{
  "d_model": 256,
  "n_kv_head": 4,
  "init_std_o": 0.00721,
  "beta2": 0.99,
  "schedule": "wsd",
  "final_lr_fraction": 0.0,
  "batch_tokens": [16384, 32768]
}
MLP neurons of a small language model. Each row is named by its layer, matrix (down: output weights) and neuron, and shows model dimensions 0-255. Each number is 128 + 24 x the weight over its row's rms, rounded and kept within 0 to 255. Numbers have three digits each.
After each neuron's rows, "fires before" lists the tokens most often just after its 100 highest values on Wikipedia text that the model never trained on.

L9.down230:127132097148167147124121123121119156128105158137162069124129109126128125125065166137144149115147120118171144137110108102127125125183100152134109131107102149085162106168110087116124085121122140087131100122132121114095098161109152107150064147142118120127129096170117149128120120167122146110145107133107054124109112148126112093136133139093106172150139136101130111178139095108094153139135122162166103178161133145132114135103110094155111139136152133162111105110106117122205164089133105140088138104157093093145129110147118120130130115104116104126121165111098106120165125103151186114115108130141129133170131102129157130112128118151145108139143133132114139162153155141092134141112158116117206165153184142129106132138163149123153105147132135123117106121129147119149125103123149
fires before: " |", "\n\n", ":", " |\n", " (", " ="

L5.down328:155057131117099126158140163122126131151135130115132166121127117134124132111104133138136108124121159115117143143128132087125124126126110124127117124143137121199123133110104117000157132130118110131119137139144124130143122135109164129111156143135132117091132095043114114148130106120139127103113140133134101127117135123131133125153107147137127120131132139119186107176123132108155101145117144163127128094117162135130110145101138145132118087113213156122129149091148115105185141132099126097119123107087126122122134145128141133139161073098118159135133095154131160124137120143146114145121140139092114116127119126148147140124117128167124126141118139105131132123167142131115181150103087134130149133141134157127108119105142125121125047118139119155134116107156152141123132120120131
fires before: "==", "The", "===", "In", " in", "S"

L9.down682:129123099131105117096160136159069133142113141129158105117123084175109086108112164104142156165144149162105164137140130171144145140127112140132097157117133127152128141122118151090141105155121145131121125107125102129129101146126105100101159157161088072115115160071146125116190172143091098122152140115142148143167151101134162110140162122115154107140101092173158096158163126146181121146166129107168144111137111098102155116145089135136126115126107139119129080108138153168070115116106119100100155137138160141099140121150116125117118147135119149113141107150125146143141102095146094125127125129129121129159138105150113108118115123139090119161090120152165141110141114122124111110107109114115105128110128113182113109174120102052083137168120115161125135103144089122169094119158143
fires before: "b", "h", "t", "her", "or", "ive"

L7.down90:130170122121118155106130123115151123148100113160080158120101102122095110154099104117122141117144158131104125075085151177151110135138106133134125147137151162159114121074105149149178152166156101112097133127163129096111163136158132144153102127150127100130164106136159116125148119081118139173118150137124086147104116184107110150106114144118138144123131127165159105070124156141145115102147142149110121133114149162144183075112089136125136163097072156152171104131118111123131117117116142095103137135131084128123112138160097076143135079163146123128120141164073139144128099085105117123148164127162125154118118137165145110114135097169116140146127120144134117147132102126108143140167134149110093137148124087129145129114123123125124126159077154125124094159137160128109107134071161
fires before: "al", "p", "le", "s", "per"

L9.down807:173115100125132123116125112138109143126140072148099118124149111155127091152105122129106136175108154129074166123100133130092148147156133111148100136132159145126160108150118120057111117108132129102129168137100116107132137135095160132141095158168101133134111129173122118112119182137149126124139160160122126126161085090138190130118081163096125127135160085127131147101105126120166136148177150118109109138125110118139111128117104092178114141104215117130178126112151114127123100131109122124116149123132138138125123128132168131118140139129114116087144136131134101151108137139094146118131142144135131143110132158138080125150152113153075144106186066132107136152096119147108159104132153148130098104115097101100180146145102125158098144155100139161180131102127121100090135161138113
fires before: " ", "ed", " the", "m", "e", "en"

L5.down916:129131130100164137133147119055144166124133147139170079136110148124121174139175068163142147134140111113135134143133109150126104152123108132142076133157120122134110135127152133028127139163151168124104111135092146167139133126161177128138152149134123120136129156030140164134114129153136128116112098140103099154130128102171141083103123170115144146101127107149106115110175130109129112155132165107129118129128123113119148123099103120154102110110117134116123158110133129119116117125156138121121128167121131099088153113121116145126130121146120114085123115134128128113135078093144108113153155105137126148113150105126097155154121115067175124158144148130137080184173136100113111116145122143091130146090149160170103108108116129134120134083131133162094135098126125141154106108110115
fires before: "as", "ased", "et", " in", " de", "g"

L5.down998:116152119137132122125125138075090118092106125099107136137153115128101141110102128143135158133135134114072159154168132159120127167143129115169107120134182093134141163117113118152118137131097103183118093139105151095145103111076139116076133119108137160149156132110093114104102134123119125145098148111107148097111132141141132157108177094130113113132183151169124142106161129134127134098151168119073117144121101154137147085134074107122168135155124136177152158168118111143095130143153123116126141172099118135091131139136118124117076080140152141108122128103111117143065128174139107146157116150125174152115089153129080097117152159120168130119129084133151133143135121110076148114147136117125149140132116119136157118106127163102134135083125160197111132120146163123139136150131129
fires before: "ond", "ch", "are", "est", "20", "al"

L8.down849:102161129148131124116155130099097092135142124161117152144080117148115148126112115163115196107105137141127150124144126150146142111123135097129121118173119155116099132104102116119121098093157116090144144138145098143118092129144148123154136134159114070115129103145181116122156157154121126089146188158136133152121121168156162129121115177094113122091177085100126133132120097067143113127170127128120144147125130117082105106135109132154138138130167140130149101096132095066132119129107122119158132092140150107085108123129153130176150127185093140099083098152110161157117153128175153119108142119119113144141126117153121137143116122146091125143149104184079172144104131141124150124153176141108106139114149120110144122122118131093091135155136120116075148112140185100124117127146115
fires before: "p", "is", "s", "e", "ate", "ice"

L10.down743:153152127136113141123093090127094091132091164129080132154129116127119130129129094117108116115139127150113139117109147130154100146124171110141166117122102163162101126105126171136139147086132123110135142071151063146129141096146148145095112126120101132177175200030152128120150096127140150145141123096172138158144146150101124130145155089124138110143149125137153112108156150136155101141136166139157136118095141110152125147105163156122098110134129154134151153159145085157059137092139143144131153128138108127107143140111106156115106102110151140150121138144137126110113083099125077105145159157119081137116074110146152130137111140111114077126123129141127130107096113124147156132136133120118130144151102071139143145125106144134134102130148098125201107114137100131150127119101119
fires before: "e", "k", "t", "es", "orn"

L10.down387:085145120100081128117123135170131162113147169146077120140133174144148093116156089133122063119115136115144127058134154108080131162085135125113140128154134107128111117110155151217117128106149137129129152127145119124134122139153147165114100114089161115176138160160136106133158105091157118093150149123153119137164111120128128086096115137112134134127108139146148124099135132110137108120126126156136125100106138111147137118114163125126153094107148082101123112107127089109087118178119117133108124145145143141119144139123143144166150181115144149145130117177133108119105144116148156133105139154171148116109092149100126143142122112138132115089111128120116117127121124135165109127095091131101136115159124143152140159180114139146126056152091110167182104102164110171165118120095123
fires before: "s", "ial", "k", "l", "t", "al"

L5.down129:120137104162125153106137164185128136110115138149154161128095066135150135153133142102139153126102183114146103135135113154149126114110095152105128145110100107114116122126120122157107116128053131114133152139114136141152091129116078128119135158157113121128191115115109114128107151139146126151107118128167164129132157128142149132158101113143131094140132117130147087127076143174096105125163153121113123158136096122144141079172081141090153094128150164148144108114141102155162133143099165125133118100137134118109138179101090134170070157139134132110160122110098143169125126116136133122125106140130177134111137129105121101074138089122120142179094119077133157100115121135139097132123121103160124099138118125141086122141130182091123111178151105127095107127132172127093138139125169
fires before: "al", "el", "her", "d", "t"

L9.down996:183155112113152105169107165110102136147092109113099062157151163129110137124125140155141125181119134112109140082140127193130114098151152127105165102154090140128109140136141187131126119111141138125137172067117147147127145088069079118148153073113159135085140168098111080128160145118144123163099125130105148084133147123132116138138102098114154150147135132116119129122142196102131123137117128120143132141136125113147101130137151118142128147128090132126118120140128103141126107147122168156107136159147119143143123147162142140147098098107127123151144128148132098127082100142104140114131114103122156140080133166052144107120084139123109143165110141100125123112085093084124123126147110135123131110145139119122123107147131156123132112138102143111200121126087178145131137132130094
fires before: "es", "e", "am", "al", "ect", "ic"

L5.down844:097178120097102125089097143137081145168154139138119138151103108124114127110121126103101133149151128104093134117120120135147154114137137100131122092112111146214123125124097140144155117097133123140152155117095156135121133131133143127124142172148142124111115123072104141114132156093117140081096147123174113118115159130162157144151125134112138149129105136143121141094145172152152081125130136131142180084113091132140122138147153166112138090148157105137153120134163108152188101117141147115072099131189102117118090148157112107128161096110113101116143128152141133131135116117157121125114166107155095106130105127124050166103123119122166152140103130129166120149079119117129180132126113127153122117125125123168129107146128165116136049118187114118140124143139109151098158125113140
fires before: "-", "="

L7.down213:169137151103090119137175173141097120155119142108099113087106120149136110131128127129119121146108145126111136129127113144128115171150114124149152174123130100136082113157168166177148124151117143150121106145136101099108126126107121095156099125113118152154120143130091148116147132128123122138142137129148111166151108153139175106105135147148168118121146160150134163070152146125137109152141126108095131116131118101121143102133094111106126145162097142167126158143149173115108153089086142121148093115104147142078129164142096140149101100082114152147139138154143116182082161120098155164097112095188149125106111108104133132133154061103141126104099104101140151107093114093113121110135148116137108142163130139117148113135147050113141104145112086148128183125142152131132097107129077
fires before: "en", "ing", "op", "ed", "ad"

L9.down949:132164105103149077125153092110153113178082150165151081125161137111176121104082138121174117086127148129154137127142125160119173141066133166181121144138161109140128129138122111136145104139122141098121120128094113128138100118083112135127149140150102113099151101082099105081116149169145113123120122086133125127085127113147127124126187141119148143104107134114169109111127157152107121116127149116110114163155127170059109172157143139133070122089127155156136121106146113137086146132144108098121137136119113178154119097176155097113156146118110110091154122127145152159144123134124126145134118122149113137101131099187134126144126071093145083167134126111139126109156117128132106140120106139131124127113156123147107122120129108125097109116125150119125126129138198111174146120147141
fires before: "t", "b", "im", "ing", "ut", "is"

L9.down114:078117090173182102139145103110133150116098142119150126117130129123135156129145159122170145111133181114125135146096069119105119115131145114124114099111072135110089096113102076120127095119166122126114130136082113141083136114120169149141099118141140109106185144154144143154101142157124154116138108136124101169084150169154114089143140130126108156185122115128154127112141116106103161112088123129134122178112122133143106126130130117148102116169132122120157126124144107159159148113085117101117138125129067100166170108149119120111080125105118104153144149123145144098119119101168119115123122148125100144117117106127125149145132119098144103125081179129158119144151110155158137161124100156130154146129134099115115192133197108148115140130123152094138098153161105158144081139130119
fires before: " |", "\n\n", " |\n", "3", ";"

L7.down826:139174153136140139114159114079118126136133157114159093109103158124133094100113140116104145144153123146090136097128107092127130112126118107183138111091144172131113131169135152109157102135138160113113142135142104136065073180085113099090156114083164122148110096129150152096117103108138099139074149126131120149146111114165086121107118137123102127133095165110151141126097099180137155112095101122138104121099105107143131130065147115127136116095185127140143102163161117192135180155125133156134140173116154144106152130126104122130110140144113147151164120122105152153116172158111131089133148148110146133116103081132097157129092091127126138146120102096147127124121133146137135121127150129147114122175128126141093096154149149110107142120144126192136118148138106108122117126100158
fires before: "op", "ed", "ing", "ts", "ment", "er"

L10.down39:130135152101141128161143129129125111150116123112126136147138138119096116150118100123130100131126167137150118134130105125129155118129131181118110151180158143115093118106111168049099124159145085133126146110101167105076106122108116127121103150136154096118184120106131106092164161126115106159123103097219145153123099124102122100146114168104176104125124104120154090101150186126147156117131132138165124113119106113106121134121139150141153105143158107125142137135149103128120146092121114164088132150135127177166139090137171140092124138093119131119121158112150114114129089144129110137193129146131149143104146159129092103144125127106113165141117116122089105119082157109121141117147117162113134092102127157128122151090089142176095142092128097124166118119183115113121105161135125
fires before: " |", " ", "b", "m", "|", " m"

L9.down618:114128117153178150105164101106167140084128133170118117126093138133084157138083142132167123143128128137104159151121110136122171136101130154099106103158140143111143151156093107043117141139114105136173138086123131075135110095163142135116079156104125131126126124127122132119079138117131149138145112086151176125131168141155165121144130099120105096148111130133158115148143107117124114146097158110159107156147109160122125181160092129108124158132166125135125160139139139127173092128103132156143105120096121112097115117111136106122099197140072096058094147123131129110128104110143125144171129154151101116155151098153127112102153092142092127078155108121124132136152138141113123128157141090117119103106153160112079141123155122112118143124108118159104146170122145152131110126129114
fires before: "g", "ge", "ed", "es", "ur", "her"

L5.down486:111123161105155163181119146145124115150123108121075114145155117163110115157106143148122110117151145119087148136125110145116122135100143138098162114140159133145122127115149113213111133147129103115163104100089129120059096109131121128114153107127147142124100152157153162138160150099115104145145122144143113121169137119104140130137095143146146110123080099101117122160153062110105146118110132082134161132112128131138136168095129143114133120134135141122137182130127165146089125133113138107124159112129093096106090140108116114097124133123096132108120177082138123152138123153104080133155149129161104177116153172126130118073146155143150068153098151168123083151115102160149137126122111111147107135104122162131151160139117157105138095109168155089153119182143116143111094112125157
fires before: "er", "us", "g"

L5.down433:108103129133113125118131148172118116145126130111158116117120117152176082122138171136114155142166106138145117120142094120170120103131124199168096142159143194141099148104122119158112147144135096151148085103134108096150111143113126137123124145137111086147135119106123124127121139151100137140098129128115095132121126123185127093149145084137128153137144151124162132168147193202103107096144144104112090142136147186161154117149107130134132150135090122136116144142115159148081115123089139076125142068109165114136093118109114129100091140117157098125109155095118089133172112107152129083155129119141132135145141127112123141110113092144115129083110111092150144098142134119134125142140068118112101131180134121128090138115115093126139102112124135129127138158114121116166150127184166
fires before: "w", "h", "t", "g", "ter"

L7.down484:123075130116156117102115113111127155124091146157175122145087131136110140108115191139133142114121141130142135142112093140146116135153141143159100129098134116098122133105093090043124116121139122077144103091125156132103124134106167126105140146140143144149158108218139129143101116130084158076145098123137085148138113116127129102151156119102129139154099135117144118126142114119136134118120113130136120165152114132147130122127120130126163126166238174135136157134128108137169113126119140151131111129103096100102166171155093112129066104093136101138186104143126118113154159107187114137132131117138094130107149134119133134117121153102142125138168122115159129169165132127097101107116111115128120154111163125116089152143162133119146112133111129109120148115155098092125135150136138
fires before: " |", "\n\n", ".", " and", " is", ";"

L5.down523:094140139106112155127122148144128134098062086097154140114100148143133140154138125128080132093104105165126087136159137110153157128138138137120137136126154119092152128127137181239107123074078114089125053132120121154136149144135116116161142142125149142104121120131136160149090115111095121159154138175132131128138156139111134133153099098116147113135130136083121124084123105098105109138151136113112178135102150092139147123107170117134129142155115145120125132125128154104113124139184140128138103141099078123103129129153112092148148122145126132130113123137119130115113160137131126139118174162137131117113167121140121168141107162131129138113094160146124147055127115113151113124116138122142121102166119090116085105179125172123142062105154111094130160134154115158127126131122119
fires before: "p", "b", "se", "us"

L5.down75:152097098120108137199108099126151126157118123147114116147141126106075129127150135113105079121145116110134083124144110090121109107146138175117153138130145139157133159129143074131143136170107115111112171158160136119097097143098150126111144155111205139135061122146096109143114115098169138105150122119160148133164092135113166129087123124163116096158103108098098111170135127165140144146097138098129114143091154129155152169096128158138131115134113175126167164150122122163118137133077124091127125160133096108090072156073146138149106134153115140136140106141157139151139144131112064137139143152078134168093098122161111134111132146148153113160120115087163113138115117114128133127124122125148120142092106141143131156122122122174123128124120120101143126164123116139137111138097122
fires before: "er", "us", "ry", "e", "i", " that"

L9.down424:094105099110153129088126141099151120079142140091109101117151111104117149111081152107177148158165111163166115115124111114113123127163106133124127124096139143145135120101149116134071162151116142153099128132166154120134144126184148147126162150129130123164144136131132074120105112102110148143138133127146145077124153111133134152114134139115147085149114115135108090164147141088092176134162118118137148142133141162136122122158143132119138134117127161089128131131111123129109087156137160105134115109171125140174138127164101072141097128093094139091082141131159161104095081135193134158093134116105143132136107143101167076169110122091112100121170114129100116130114152150131151151107159068113134109094152144109124103140140155147132096127127155144138090119123121163107113173156125
fires before: "s", "it", "ition", "er", "ing", "C"

L5.down199:143169159124143105140151122110169142141119117116140120096129142128142139146110077131140104138108113100128121148121105130132111109151153130125193130105105148109153117131127141123076102144114171113120079121158131080136107199120140111126119046140143127142124112192135123110119116116132110131097143142125124135096106106120120133144095100135098142169152114125105134151147086143143160129082165127160115130138128125141106149083104124111113155087189073119158118140120150138130133165167123127142107117093119111103161108073151158135111095133127168121182115083162150118157109080155091164135133139161140148154086139108146144121103131180133164132166111119130143127114111104130143108125144150125150158159108153110070125169142124141135129108132135127161126116115136162131125085104156
fires before: "ing", "t", "er", "is", "\n\n"

L6.down730:120126125159105141116113101149114138106127134153125179149082116156140103138155152120145162134133141107154126129103124099168150106150148151130114182148124145142142140168094090188107156106115171140155099173146093099102137124122069124134129096143177152145101136159118158168116105126110164115122110172087114141121132132095158137131147135132133132084104127128125104140097134139123112091117086098171116151120157123119142133154118175141107138139093089117159108149132121141124138108102131143146114124165117150106118101136108064141142122129135153139114133123178129174117110154091133151087077110124120114108092123110115089125152148130175149147152157099171138156116099108130119145196103143097121124160092114096117125082154126105113107143127092140143103110128166106127168145097123
fires before: "0", "op", "\n", "or", "ion"

L7.down147:138117134125133144153133108151131139114115115095136149122114140147125118168147159121127137139142092112151097136133089116117140107141092121130127113146121131139127145138104098079094154135107131100163137168137141119160125169127098122108115146118103136162154125062141182113084127108134153129130135097136173105148097117130103170091177149145105123161091090111088134170139111158123135109129142112146135106131122104136172152158066149091120129189098137109153082126178128168161121103152128147142151136113158128154157095163122138159109145166067118116126100093120128128162115170130116110121122127122113110094118083169164122102133107103100164119148151119161139158129143104107059135130085086125135112153124120136111142132080119163178133121131109126154129135125140138147114074113136
fires before: "ay", "s", "mer", "est", " |"

L10.down223:155131146127094136121137130097112146113108137141132097121199146112136170088114165136126149126169126138126139119150133161131133134114117144099140109147135127126141096137158156131120124138134117125072156086117107178107148144141113113163102177098149142141145151098134094140148069180134111149165112096130120145163116146062104153095108144132127113159099128125149124163118120093129088134147089104099123140140115151127076121107130103102100104163095099181148147123110145103111129125117164154088118138094122137145114105139157107138091131109151133113138151180118117108118112152139113133117171155107130153156145124121130103144096088134105163163090152139133132116108157133124143116145149166134110119090132077117179180112091113094101113109069122160146135139132124104148114163168104
fires before: "y", "ar", "og", "v", "ation", "ight"

L5.down282:151144148105148128144152131116152103113117149130142122101149141198162131128123140162160119120150128105124092093124161138163176106098136119160132102116177161165115085131145118093120116147133099102140144129084130120071100139131111121154159139120138117127117160038151148143134111195163086179134085128089150116122107131118112106118133132103159086130132092126117133113088098138136170138089157172103123118133120126137157178122137119123158129142148124123152151117138147137110095093129154136111102133154109128101130125125102124109130113059111154126098141136194140127128122129114099126154083105141121141113126088179144119135105117131112124121092120154136078123162111120154157131135123107159126144146141072118145125128138153090135152152171113119151114131096094136151159138125110
fires before: "p", "er", "g", "us", "c", "re"

L5.down499:142139106071122141160103118162142124131132116157115105095124121083167128135095148134090103107114132113153129124160149145149130140154176123098142156137101073147110138141160129231134171148162160101111155107126118120163112130077141122166153136175169123094112108118120136120125168119107155148126092162154128133149107108122130116119134169120163103152150107125081106144122108127140116116104143100127151110096164091124112140146125150144134113155070120132129114113140118093086155130104166151090160099089122137106141109112111163129139129137130147179110108112092110171166145093096116133131124107097172116151103116149145132136105107123113120127103155115137150151114110124154146120106098120180144083126108130152124115116186135128113074125133127129127129099175109116159129124125148
fires before: "0", "4", "7", "3", "2", "6"

L5.down322:135141145074115141071134125082099155158099117129117194182129143116112159100106091140083108102153141039148147085089144122148129137091124096125110134105120131148162131135169130177150134141115148146137115139156167107101171187127122102130126119125109093160119148164116126122121164131130130145141145122097173093130184108105126076128105113098165105137150139142113139129139142136124120135078106119128085159112105107178172110124152089137115117117147114159161137109096125129113143140160117141131144134141143140133163114150162114119095146121126145100143141116138123109143153120096129113168113113148123150126131133099125112133129167147102102105184137141129120134148122147125120110140105132111052118095151135112121130130109129162128113111141121139159170164143140104146107083128149
fires before: "en", "ow", "at", "ater", "w"

L5.down143:089127139116112130109107178175121128116162186194088156112160101152124104119110149145151121120131140111095122122168136153125151127147138150148134114131072102174113139106124132150112101188161121120102147126105121103167151125081162131148103119124150149123104121041138130211112139142154127092139101167135138128133147136117155168118154165125181098179133135125142102153128121141127128127130137111091105123152095120111142148153118086112147147132097137161118146172118106138076128150144156128097129123129112103089113152122149101134061128111123122141111123112129120137113132127166083127118131123131116119154103119087131139112140108167127147126065138089124115133125141104176113131136082122120145098096133121134093128120141144114083102102131123132153114133111116146141146161134141
fires before: "0", "8", "4", "3", "6", "1"

L5.down684:099146117122132167152127106138157102137160132128083152135133106158083135153149144136140125153149113116093078159152100138141145144130140120112174110108136142141113131136142153149123131138137096101152079120136109109106111121124136099117174152137137140150085151141190076124136152100131122126161068111135131078173137149143180137112132136124118102124149097126127071132124132144147163096086123152094155143102138101119146157080089088152130140136163152154141116113135157080129106098116135120120171154139098117122099151095144138111178140122111144123101136140164109138145148133111112131102090108140135146099123145163174172130120150158118087153097145173133087131113118128149137123084124133147136141096128116103164139121153124104148153082103179094145118174092129098092118154118114
fires before: "er", "us", "c", "'s", "ome", "e"

L9.down384:143128109125115094117128102155129159142124141143091140124116181148120121122167139124111120139183149099093140110094137119139148120092157146091145072116157160114176150140186166066108142153130126119147110119128097133095116109147132112102143121104152137121140143088148141119125124138171122106106113131127163084122132085150122101097086099119129127152118124106134125144106083095123127162120147158160089109125115117153081175106154120112098107146141101125146135138091127114136110193143106148179127149120111127133099151111170116116107127067108111101146109140158143098160133141122108161148063110079136091158158143150142148127168141112119157154121131135137174165142121148122149102116137082109103166133137149172130136117126114163125166137116110141155116150159134113106149140114091
fires before: "ed", "ian", ":", " of", "ep", "es"

L5.down175:147162165120110105124118161147126143158163103140102155122163127135111104119094128161125117156108132171151106137103170151127117146144134132126145151111168119125136121087107111123102119090132171128108180114080100132102084161110132147159109122134212152140120140098136128120122104152099144106114121147135113158154070147158113093129143119072162103157136099104095088120163092111096137144135115120104136168149135153116122133122175120108126122162112105121112110097128120159129090108110100142127119118055102123108124098127139112148144137093146156096115125141083122087138174141125124126141146186130165130142113148107135147120124096117103159103097126126119147087135099161146130128154126142158111123138128148157133131169125117091182151111087136155121103186137172134112146115108119
fires before: "i", "v", "d", "um", "us", "u"

L5.down811:109165128165109147168144104149146121156139076150142167104130162090153157116091105120088088112154115124127159091097132147083107082099114120109115148144152141120144142157103112145131148158117130162121123111107142129093086197147117152143115102141141167137167166075158180132112100122103169194151128089133147095116106125106130111092151118131124135136115129123133108142128154183096114148130133157101077114078139131158111120114125124101110141123126090131147157187180126177095147159141120142154139101128120141132128118142122098122146136138097109112194128115099132138139100097096146100113125100149117152108133151116128134123124142118144130100146085137123144109109124120083115112127130138114144137131139101140095099168123123159162136148169136141116129136137129105163079097119130
fires before: "en", "ver", "s"

L5.down817:100166154120157136124110138131154128144117106110119106117112103145123165144153114121147139113129155126110182157076119137096151121143129154129105143093097147066136120111103146098120102112103141138108106102109117157120153136148161093105124133167128149127163126199133167110126089157110166117113133134147086113124122149108159120186115093085132184112107116115131104180096114147110134138082132160131116152104096150110103120080129124153128109149201156162164146135120171098135160159139139169110145130149099144111101150132083126133147143134107118101146139106122093058097141127106107136128143115116144118128110138134098170146110136132138096168124151159146135088168138144147135134137122132106155127131140130134114169120184148107150154104108114101132105162127147108108107110128085
fires before: " |", "\n\n", " |\n"

L10.down121:162093169092132122092091180124141078159114123133110135103158113145111109121097119152139127122154128092093132152129171131149113161100148139112124113124129087096137144127124130126102131145132113115089143100164107169122150145156119175096160132098110113128119111162155139131102109130128135133088139139107124056112163122197132135112126112129126128143160133134105137031109160178138116122158146111096141115151131143099126177099124128133137100124163145093104094142147136124129162152153132087128125139174104117099117172135134143128097155116125139087121096122128117149104142121205096104143159122156156151097105135134139093137119152108149132128118132172076110139147163150151150115119150098138127147120129099118158132095158159097130106134137140122155142131082151151140146129123128
fires before: "ct", "ch", "are", "is", "ing", "k"

L6.down955:117100155122109121119104106153155084166137117115090185174083093140123146116124143143150111137166128123110112132130128127148172133133143131117121166149103154145144145138143126162144120121078122135153142148146137174147133119124084092117149128134154141155115108091122101137097132081124200117147106109122111102125135143182125149108119156126152149140115120108161114174128124159086137107114098122099155117119061139140118122108104111120101075114168125158133121132151098126169137131114166106099092186123104107143079144117087138107139103141088124161111140112126125156139110137103148130139140115137143087160129119113116110144144094132149076147166163134127113137135126141121122130129084137183150127128121128112129160118136174120149058059159118146113159134101116103121171129130144
fires before: "-", "=", "um"

L10.down457:142149164135160098091162125108123123146091115142099121114154110147109136123140103111114122138108127126159168150176071183123104121120136095139137086094108150113111153088118095100140162156139178122135119084121143129093106158136129133134133075109090118162133149093142125131127113141120133126150146108149167088151110119122099104116141081109094110142155125135141104130151156126147145139127183115154151130138168156099107152144132106134134144172074137130126131116102131111095192146125103192124142145099155126088139132087164140144140133102116118125119147111117147103148136119121157102145126096120135143125111186095170153098125152130089137159168113117106126111111117110112175141121116072117130188126135136098118135126129123158119144165112110144153145091166114092143106128096083
fires before: "ed", "es", "e", "ing", "ion", "el"

L7.down196:156133110131103137077145114115132151103101161117142121120160117158115091111114141171169138108120116127165106166156145138145124144088119112140142104146067143129100125147120132098119147169144121108152162064149160146108129128117151124128121114119180147163104138086105129152142122138149166126200101130157133121151148095139097110130148155132089114169158145113089105161122122125092178111131163162152128117128128109155084136131171154126121145092198125101110105124116087123119165176171100114159135120148161115149127134133129150111114136132133108113112104127136119118108085155137130139127098093138134104164076087089162114149100124125108145126115126130124117107082147113087140112117127109122135100109109160110101129129131126119158134117125108176172135113087124179127090102136144
fires before: "e", "n", "er", "ing", "t"

L6.down445:141092140114103111136140117137136139115117127112120142107129093134133128156134137118115137110116137133109111143118136131133138126114123130111113146139141120166123125123123129000144152163131132132147132136114137134163153153134142129150138105122132129109115124070123134120140148108116145144130164114132139142126114148142132137141091132105118136121141112117157121140163140133131112130123129143125141109096129111128123120129158136132110131123239157138115129120107149110168126121131122129110140120134124122127127116120125142131184102108155132130117129123131133130116113129160140130107142146096114140133122130109130124121135122143126141129123114139153120124127146141123165124124117145142138112121115131130116106119144118127129076139112120147117135120137120128123124083125118
fires before: "==", "The", "In", "A", "===", "J"

L8.down660:178106127123145142087148156132092082131078121159170109130167128099127099135138174117137166084122123096143102115147157152118125176128150120137174106092142144091169146123129098111141134121098080170136125120178149104184095137133171115131141129114152111138118148120122136135132118098148123143125126115156112107109108132115127114147121125143150133140158107111102112126128107085120137140127111122117128085159149167155126137130159091144103095127146125112141170152099089124153118154105106051114116142089136115177151093141121148144113071117139167136106127147150134133134110107139161123119112131122117118138090122149120105117109133133112102158104083159118122159158118139107155185080118140099170121138125156095136135146124134109141121143133182129139048120111114168137091113163129
fires before: "i", "ber", "u", "er", "mer", "s"

L7.down455:137156088113155111124149134118185125130106131124128146141147133146125111105149139149140141123134113108159127114139130161153127101062106122092130109104126154130132105190151130083158130106106082119138119091151136133083118121142115102092137149125172132138150134048134163127091139157095161165111143137089128125150179097117116121151138124119071132135154131165106124114146125133098146083119154122162140142121160093124142112157109106110136130144121099131147153142139124102144157147117116165096159148118101137101118149125126209114134107154134102124122132121179138102121131156109153139084114107086126119115109132095191138181117086118082084138118133130097161133129102113126167142151125106137124140124135134133098121084137166147100112091147152141099186139115107117131149128093144
fires before: "ed", "er", "es", "e", "ing", "le"

L6.down946:086157168103108143125124085165144099167123088130120130134094119131130154147130123115157103145144095145086157084108117148135191107083173143137111114133118148153127118109107110216077141099106104141145124149118167126127144138141101084155163120079136087121140098153144125104178129126105122135092120153152107187121157131132108108134132192161128157113132097114153120151135136140115146132127102103155150115099095122140151159136156121108131081163122121140139072102157103127136135086105138102128135124123128147118122126145154088121124103140124105129111148139133124136120101119133121153133136111121089117153110131103146144158164109112161155193152134130128122162144122115173137137135085152119128097130122157120109160095132153100107057110132130145125108125133130120097146168092131
fires before: "-"

L9.down567:116079122099129108129135149132110122218124157128135128154106161134092123143139106142140090122201150088106205076135131133142121130128128085111132141089102116104117096100127113152110126110101100145103150171110143143083114153129075135154161114119092113120141178072115125103182177131147111135108140119108123140155124104132139065130119124164123116164147064135116079156144169183119092122100111119148138110127126140105145114140118143119159149118081124184128141129140184146139136126185157121138171108130132154098156154118128142125092138115114127109107129148111111135099123123126142121111142087144132151132124137103137144110115119125153116149134138130136091149101107150132141150116131118144099152099140130115124116143143089134117137160106142158161131151128129138103095123124116
fires before: "en", "g", "8", "is", "ing", "v"